{"d_model": 640, "d_mlp": 1728, "norm_place": "pre", "positions": "rope", "optimizer": "muon_variant", "lr_mult_up": 1.36, "decay_fraction": 1.0, "batch_tokens": 65536, "doc_mask": true}
MLP neurons of a small language model. Each row is named by its layer, matrix (gate and up: input weights) and neuron, and shows model dimensions 245-372. Each number is 128 + 32 x the weight over its row's rms, rounded and kept within 0 to 255. A neuron's up and down rows have the sign that makes its largest values positive.
A block is one neuron, or neurons of one layer that tend to fire together. After each block is what it responds to, as a language model described it from the Wikipedia text at the highest values.

L7.gate231 [128 136 168 188 115 169 178 126 197 138 157  92 151  49 106 123 143 101 120 128 181  72 106 147 139 107 129 137 122 144  80 151  47 205  70 149 135 133  87 102  62  99 120 146  45  99 198 150  86 116 136 176 152 134 127  75 150 124 137 132  97 155  95  89 159 170 150 159  79 106 126 128 110 145 170  97 193 105 142 156  78 150 176 173 139 132 138 229 112  72 138  98 127 156 143  91 122  89 130  99 124 114 195 199 140 132 139 161 172 100 105 178  79 153 145  72 103 158 151  93 134 153 128 145 152 167 119 132]
L7.up231 [ 91 133  87 115 134 126  91 164 185 145 107 120 152 161 141 152 193 107 123 150 101 109 108 162 126 175 146 155 192 128 135  84 141 132 111 117 117 120 124 104 108  93 140 167 141 128 187 155 106 102  69 119  68 130 133  83 123  50 208 119 108 158 151  85 130 116 143 164 111 145 112 120 123 120 169  90 119 165 127 142  95  95  92 137 126 154 140 166 110 133 175 145 106 172  75 102 158  54 103 157 170 145 148 154  99 123 170  83 167 189 115 189 124 152 203 114 194  70 147 142  81 146 158 156 116  83  49 146]
L7.gate260 [ 94 116 135 105 139 140 110 121 126 128  95 114 106  88 106 133 173 124 122 185  89 140 115 151 142  97 148 176 173 108 175 102 145 104  49 101  72 174  78 100 181  88 135  95 109  88  99 115 136 153 136  87 119  95 111  86  89 143 126  86 120 144 164 147 131 139 143 212 167  79 110  91 194 123 170  89 150 165 149 164 138  58  86 140 190  84 132 133 117 112  93 191 189 211 120 122 120 125 136  78  92 168 149 124 193 164  48 139 159 123 131 161  79 176 110  59 151  98 128  78 172 167 134  93 101 142 110 149]
L7.up260 [143 107  69  78 170 126  78 150 143 178 124 136  88 151 125  97 100 123 142 153 103 130 125 199 133 126 149 141 114  97 133 149 158 156  70 135 116 145 145 101 146 129 128  84 183 136 151 158  92 137 130 115 109 123 112 125  94 143 158 118 159 167 109 121  90 128 126 165 144 118 156  76 134  72 113 136  77 143 156 109 144  96 138 158 153  94  88 156 119 127 163 131 137 199 105 172 157  70 105  81 156 121 137 188 128 109  86  90 110 176 143 178  55 127 172  54  92  73  65  85 107 164 102 147 118 118 120 141]
L7.gate372 [169 129 127 122 149 103 157 103 124 142 191 125 151 142 142  89 148 102 100 177 105 171 131  85  90 131 107 101 170 137 129 111 156 146 141  82 131 175  80 106 165  90 176 141 119 107 138 135 115 193  97 154 156 164 123 131 226 156 143 147 137 166  67 130 139 128 139 155 122 150 133  81 164  58  76 153 176 116  73 129 144 128 127 140 119  90 166 174 126  95 113  79 113 119 116  53 166 140 118 165 126 135 121 149 110 117 155 104 101 161  96 170  82 108 169  99  82 123 127 154  94 133 103 160 148 184  94 175]
L7.up372 [172  68 161  86 149 146 185 152 161 147 113 169 121 101 131 126 110 146 107 168  80 112  69 142 101 158 165 133  83 148 170 176 108 210 146 103 136  66 166 141 147  78 131 150 191 152 103 117 116 154 130 159 139 133 117 144  72  81 129 147 101 124 116  80 108 180  85 117  95 102 125 132 103  51  97 148 116 147 165 162 137 183 132 131 157  99 107 104 153  89  82 158  85  93 147 127 160 111 172 127 124 145 177 112 134 110 135  90 112  98  90 168 176  90  86 119 100  51 114  88 113 170 139 161 154 112 114 121]
L7.gate1691 [185 135 186 133 123  98 173 155 175 120 203  54 113 114 120  73 131 126 139 145 182  99 150 153 115 142 180 143 176 129 133 109 116 137 139 111 127  85 136  89  75 133 113 158 149 162 136 130 113 137 106 155 173  85  88 125 137 188 147  98 121 192 147 133 115 154 106 151 109  96 135 107 129 110 162 159 129 113 104 165  56  74 100 206 162  93  78 157  69 105 111 146 111 143  90 182 129 147 160 134 108  71 117 142  62 115 190  95 188 148 114 110 116  83 127 128 110 131 147 105 125  64 145  92 164 144  47 101]
L7.up1691 [118 125 161 144 131 145 103 164 129 146 149 120 166 103 105 105 187  92  74  92  86 130 160 135 149  63 211 155 136  91 137 103 175 148  70 118 102 100 110 120 142 176 103 109  96 191 125 130 101 118 152  68 121 122  96 132  99 179 133 142  61 135 102 137 212 123 126 107 159 167  83  60 124  58 142 134 167 123 106 147 103 105 135 223 138 124 123 139  58 123  78 171 130 132 130  50 142  88 108 135 136 120 138 185 118 157 158 156 149 133 138 110 124 134 141 105 102 212 194 146 145 128 122 136 151  78 103  88]
Responds to: Abstract noun endings. Final pieces of abstract nouns, often for conflict, trouble or change, e.g. ignor-ance, dispute-s, unre-st, violence, and often followed by of.

L3.gate159 [120 131 107 116 151 133 164 179 102 118 126 112 108 110  86 126 115 166 103 133 112 121 119 146 167 119  98  96 154 195 151 131 133 187  90 115 117 178 114 108 105 136 149 100 119 107  91 170 104 109  91 100  88 132 125 123 117 157 114 155 100 107 177 156 149 141  86 126 116  94 115 180 131  90  83  81 117 135 113 152 124 100 111 128 124  98 150 166  69 102  75 137 170  85  97 143  44 125 137 165 128 115 149  96 136 166 174 189  63 127 123 120 108 125  95  83 120 119 153 122  89 115 158 115 141  74  74 131]
L3.up159 [113  81 152 140 154 119 156 134  81 118  98 133  88 166 113  69 117 167 106 111  75 131  95 189 159 121 165 128 125 187  69 103 115 118 109  67 147 200 128 113  80 153 125  65  88 141 157 167 106 109  81 123  88 187  88 128  83 184 142 186  96 182 128 134 137 137  86 124 173 150 145 123 116 101 100 144 124  71 173  86 142 142 108 127 110 152 105 127  78 105 140 132 127 114 131  62 149 128 133 104 133  90 149  97 135 126 135 150 145 105  98 153  66  45 114 121 128 148 114  91 165 104 170  75 140 148  92 121]
L3.gate552 [ 71 159 150 218 174 160 160 150  83 115 132  89  88  94 121  62 112 139 158 124  97 153 107 150 105 137 161 187 130  62 116 121 110 183 108 105 139 172 125 112 167 163 134 110 129 188 117 116  82  13 144  96 128 128 124 139  56 117 124 138 118 111 204 160 121 139 123 160 123  92 128  49 157 152  96 148 121 129 158 139 129 134 140  51 158 148  99 130 215 163 126 102 180 146 147 147 136  93 147 163 122  95 216 113 109 136 148 135 117 124 152  76  82  81 108  77 124 137 122  98 165 106 140 151 111 130  91 120]
L3.up552 [112 156  93 123 148 108 154  99 117 101 127 106 117  36 141 100 133 136 117 123 100 115 138 132 107 135 110 153 165  98  90 105 136 154 108 157  86 133 155 141 161 125 116 121 186 151 131  82  75 121 119 148 154  93 101 137 107 113 133 121 103 141 129 139 128 107 127 129 104 132 149 105 114 102 123 115 122 143 127 114 129  54 141 133 134 194 105 167 180 140 119 129  99 121 124 149 129 134 174 142 165 102 192  93  90  78 135  94 102 105  87 183  78  56 175 100 147  50 167  80 143 102 148 129 110 159 103 175]
L3.gate733 [115 105 105 115 110 139 141 119 130 143 114 115 142 129 122 148 215 111 138 153 108 140 106  88 143  89 116 175 145 124 154 102 107 176 191 124 180 162 130 161 218 124 131 103  67 185 126 177  93 141  92 120 146 185 117 169 105 162 158 121  89 183 181 179 153 102 164 115 121 109 207 120 170 125 148 140 125 140 102 106 139  94 116 108 181 107  93 135 118 157 125 132 181  86 135  94 122  98 108  98  60 107 130 109 164 174  97  85  75 111 102 114  84 146 157  99  94  85 123  87  80 132 122 131  94 151 107 168]
L3.up733 [ 81  91 108 104 202 140 101 146 124 143 145 138 147 140 159 113 177  67 148 146 161  89 157 131 119 122 137 110 110 116  89 182 117  99 128 114 179 198  69  96 183 136 139 124 159 133 120 136 157 144 124 103 153 132 137 180 132 127 131 116 184 191 184 127 102 135 106 114 116 107 178 177 150 106  92 146 125  89  55  72 113  62  93  94 135  98 178 142 120  96 124 122 111 157 130 119  97  90 166 150 101 120 136 185 176 118 182  78 130 182 125 148 106 134 117 115 115  90 201 133  96 111 134 120 111 159 115 155]
L3.gate1647 [ 88 134 160 141 139 114 144 134 149 107 117 192 103 120 108 161 180 137 124 165  78  86 164 167 149 162 159 186 189 190  97 151  79 132 124 115 169 114 124  85 156  92 144  91  88 166 151 169 150 126  91 144 101  64  81 137 144 223 159 112 138 144 117 177 105 176 199 157 131 127 105 120  87  99 119 128 101 126 111 114 101 158 139 159 137  79 119  89 167 107 153 133  73 133 158  95  60 152 159  79  18 127 156 150 187 140 179 120 118 117 104 153 114 112 176 116  98 130 164 131 149 157 160  84 142 146  72 205]
L3.up1647 [132 145 147 173 133 182 108 200 100  84 174 143 134 156  72 130 190 148 182  93 121 163  86 167 163  78 120 146 155 144 183 155  79  83 115  92 128 140  96 126 110 155 116  99 100 117 164 174 123  97 148 150  93 106 163 179 133 142 150  89 154 133 151  98  99 129 184 181 161 147 102 150  84  90 127 123 131 183 113 105 168 180 137 107 139 132 147 127 130  96 196 185  74 118 154  93 129 168 208 134  82 150 171 139  96 117 113 124  92 154 130  94 146  72 134 135 109 127 149 127  85 160  77 105 137 118  93  72]
Responds to: Conflict and event nouns. Abstract nouns for conflicts, disputes and occurrences, often after "the", such as tension, dispute, clash, plus event words like died, competition.

L7.gate256 [171 161 154 152 110 123 106 145 120 202 156  99 102 117  60 119 150  94 103 171 120 152 142  97 144 168 138 182 119 166 102  96 124 189 191 121 127 152 144 207 124  79 180  80  92 193 134 171  99 143  41 109  89 147  86 116  84 101 175 121 175 112  94 189  79 139  49 131 156 133 137 132 175 174 135  98 119 117 127  70  94 127 163 159 129 107 116 119 145 201  75 135 150 157  83 129 131 150  88  90 231  58 170 106 146 152 118 135 176 174 114 135 156 154 147 122 203 129 143 148 140 145  86  82 155 163 133 140]
L7.up256 [144 141 127 134 119 117 154  58 149 124 100 205 165 128 154 150  97 169 147 151  92  99 136 173  99  92 166 138 113  76  92 191 107 133 157 177  74 112 120 109  96 115 112 134 106  81 126 119 143  84 129 118  84 154 130 114  86 137 150 101 151 100 166  97 135 161 110 124 163  76  98  91 121 160  79 141 147  99  88  90 183 156 131  98  93 116 141 115 178  88 124 135 115 147  99 114 126 131 121  94 164 109  87 126 141 167 162 157 114 158 104 155 124 172 114 141 168 131 140  98 174  60  87 122  90 187 150 193]
L7.gate329 [137 128 173 182  95 130 100 184 141 125 120 135 107  93 122  87 133 114 144 168 142 125 104 152 147 110 131 105 114 119 128 128 176 165 157  77 122 146 155  84 149  83 135 136 151 168 141  60  93 154  68 102 159 142 152 132 123 130 127 107  89 116  77 106  94 169 160 134 177 117  89 108 152 156 117 174 134 134 114 114 143 139 105  77 129 125 124 108 138 133  89 171  67  84 175 119  67 122 120  76 133 130 126 114 142 112 114 101 172 116 168 129 127  64 116  90 182 114 126 142 171 146  85 135 131 174 130  93]
L7.up329 [122 120 129  95  99 109 169 124 121  87  97 119  43 119 175 124 148 130 171 168 122  82  93 132 101 167 137 111 115 119 153 185 102 137  51 161 100 102 159 118 136 128 118 144 186 107 136 160  80 104  34 130 110 133 119 154 120 156 170 160 185 170  94 100 146 142 209  86 133 179 130 152 177 113 171 132 155 157 114 148 128 144 142 139  70 128 153 216 183 161  77  68  99 116  71  99 108 131 125 152 164 135 136 122 166 104  34 152 100 118 116  96  92 133 141 126 106 104 155  85 108 160 137 111 143 219 163 147]
L7.gate502 [152 131 147 137 188  70 132 124 150 141 101 146 130 155 140 130  93 101  44 158 151 117 151 164 148 147 142 123 144 109 104 122 120 141 114 134 126 140 171 108 193  96 132 152 161 134 162 191 141  32 124 132 147 132 152 125  90  59 120  84 151 119  72 172 148 147 173 125 124 142  97 154  79 164 104 129 115 111 138 148  52 144 123 135 167 152 114  63 112 158 160 155  98 147  81 112 133 148 127 123 170 106  81 150  64 116  54 145 149 133 101 135 195  72  75  77 112 159 112 152  75 129 102  80 139 105 180 107]
L7.up502 [129  89  96 122 158  93  76  85 112  83 113 165 156 125 167 138 143 106 140 158 157 166 108 107  86 144 129 104 121 124 148 108 152 129 102  94 107 130 121 113 168 118 164 130 150 115  92 115 133  82 120 112 148 115 140  82 112 112 164 153 123  36 120 104  91 144 153 107 120 150 110 172 139 112 138 116 129 156  80  98 157 142 141 116 147  83 115 140 121 101 149 155 120 191 104 152 105  65 123  91 186 197 153 108  55 136 168 162 151  98 128 170  92  50 152 169 176 156 185 150  17 131 117 121 145 138 142 103]
L7.gate1429 [111 115  73 124 164  76  87 163  90 128 181 138 149 136 123 125 108 170  66 124 182 124 124 141  93 125 114 128 144  98 103 151 141 153 147 192 109  90  96 117 193  84 110  94 168 154 165 158 122 180  81 114  82 165 189  92 125 133 135 159  57 137 128 142  95 135 129  79 119 133 163 106 152  77 119 174 135  85 165  60 102 134 192 175 154 126 121 148 103 137 139 163 128  63 136 120  86 108 117  78 103 157 137 136 117  84 100 167 192 176 159 100 198 117 172 140 104 147 166 118 166 119 158  74 164 216 135 167]
L7.up1429 [149 119 106 164 143 156  89 208  85 112 105 112 146 159 164 141 168  78 102 121  95 112 133 113 125 158 141 145 137 114 154 123 119 128 151 141  72 114 155 169 107 107 152 146 156 156 129  90 114 109 107 130 149 138 123 146 160 133 116 139 134 136 159  92 154 149 180 159 173 155 115  65 142  81 131 111 118 130 109 118 171  87 137 125  85 136  84 155 153 150 123 129 139 120  95 244 133 121 162 138 163 144 112 180  90 102 126  91 129 176 112 132 151 140 132 138 138 117 134 129 106  99  95 158 150 184 107 129]
Responds to: Sentence-final periods in encyclopedic prose. Periods closing factual Wikipedia sentences, often before a section heading or He/The (e.g. Hampton University., Slovakia.); also mid-word pieces of names in tables (Axel, Julien).

L2.gate1416 [ 93 143 215 180 155 111 100 164 100 154 134 163  70  97 102 101 117  92 108 138 113 145  77  91 171  98 158 128 123 160 136 123 177  77 132 189 146 110 122 143 147 122 110  80 190 149  88 194 172 178  95 101  72 134 121 148  60  76 166 130 139 134 158 129 122 118 102  87 186 159  89 127 175  84 161 143  83 107 150 115 112 124 182  90 142 135  64 190  88  60 170 149  92 138 111 145  73 122 146 158 118 102 222 148 128 136 123  83 120 139 122 161 150 143 101 155 188 116 123 115 109 137  68 123 153 149  73 143]
L2.up1416 [154 125 111 124 131 161 162 104 179 146 182 113 135 154 107 139 115 144 167  90 126 161  72 183 149  87 131 132 148 180 109  90 138 112 141 105 161 121 122  75 182  78  99  86 197 143 148 109 101 147 137 139 132 187 177 126  85 103 123 140 145 154 177 100  89 158 111 185 163 173 134 123 170 139 169  72 111 105 167 123 107 108  74 142 134 117 103 182 125 109 117 104 106 168 131 139 113 106 152 173  59 118 137  83 162 125 102 121 114 187 104 111  96 141 177  75 162 103 169  87 135 131 131 174 107 152 100 115]
Responds to: Battles and violent events. Nouns naming battles, wars, killings or disasters, often after "the" and before "of", e.g. Battle (of Iwo Jima), massacre, death, crash, flood.

L2.gate1365 [ 85 188 167  98  90 147 123 126 120 142 162 160 137 174  68 115 160 156 129 132 153 105 184 138 170 152 194 115 104  85  87 185 145  73 123 123 116 147 148 101 128 188 103 103 104 146 100 144  46  96 149 116 152 116 128 121  97  99 100 140 138  82 156 114 197 150 154 114 176 101 102 144  64  77 151 144 156 152 163  96  73 112 133 147 157 119 130 169 163 179 176 159 101 123 125 101 151 144 121 151 167  84 113 153 102 154 130 236 111 100 152 134 144 172 133 127 169  89 157 198  56 131 110 134 118 127 141 148]
L2.up1365 [163 133 117 128 125 133 151 130  76 105 184 150 155 142  44 115 182 158 160 111 133  48  61 160 142 131 151 134 163 119 139 155 103 146  66  67  96  91  46 161 231 136 165 136 168 107 179 139 157 128 170 107 192 145 138  96 110 167 134 107 108 148 175  76 162 174 128 128  46 185  97 111  47 135  91 124 110 154 145  87 142 106 104 156 209 188 164 131 127 120 145 139 154  96  96 127  93 121 147 132 140 125 144 116  89 124 128 147 156 121 139 110 130  72  89 139 168  68 120 156 121 155 141 171 139 104  95  68]
Responds to: Paragraph-ending line breaks. Line breaks right after a paragraph's final sentence in Wikipedia prose, often before headings like ==Early life==; also clause-separating commas.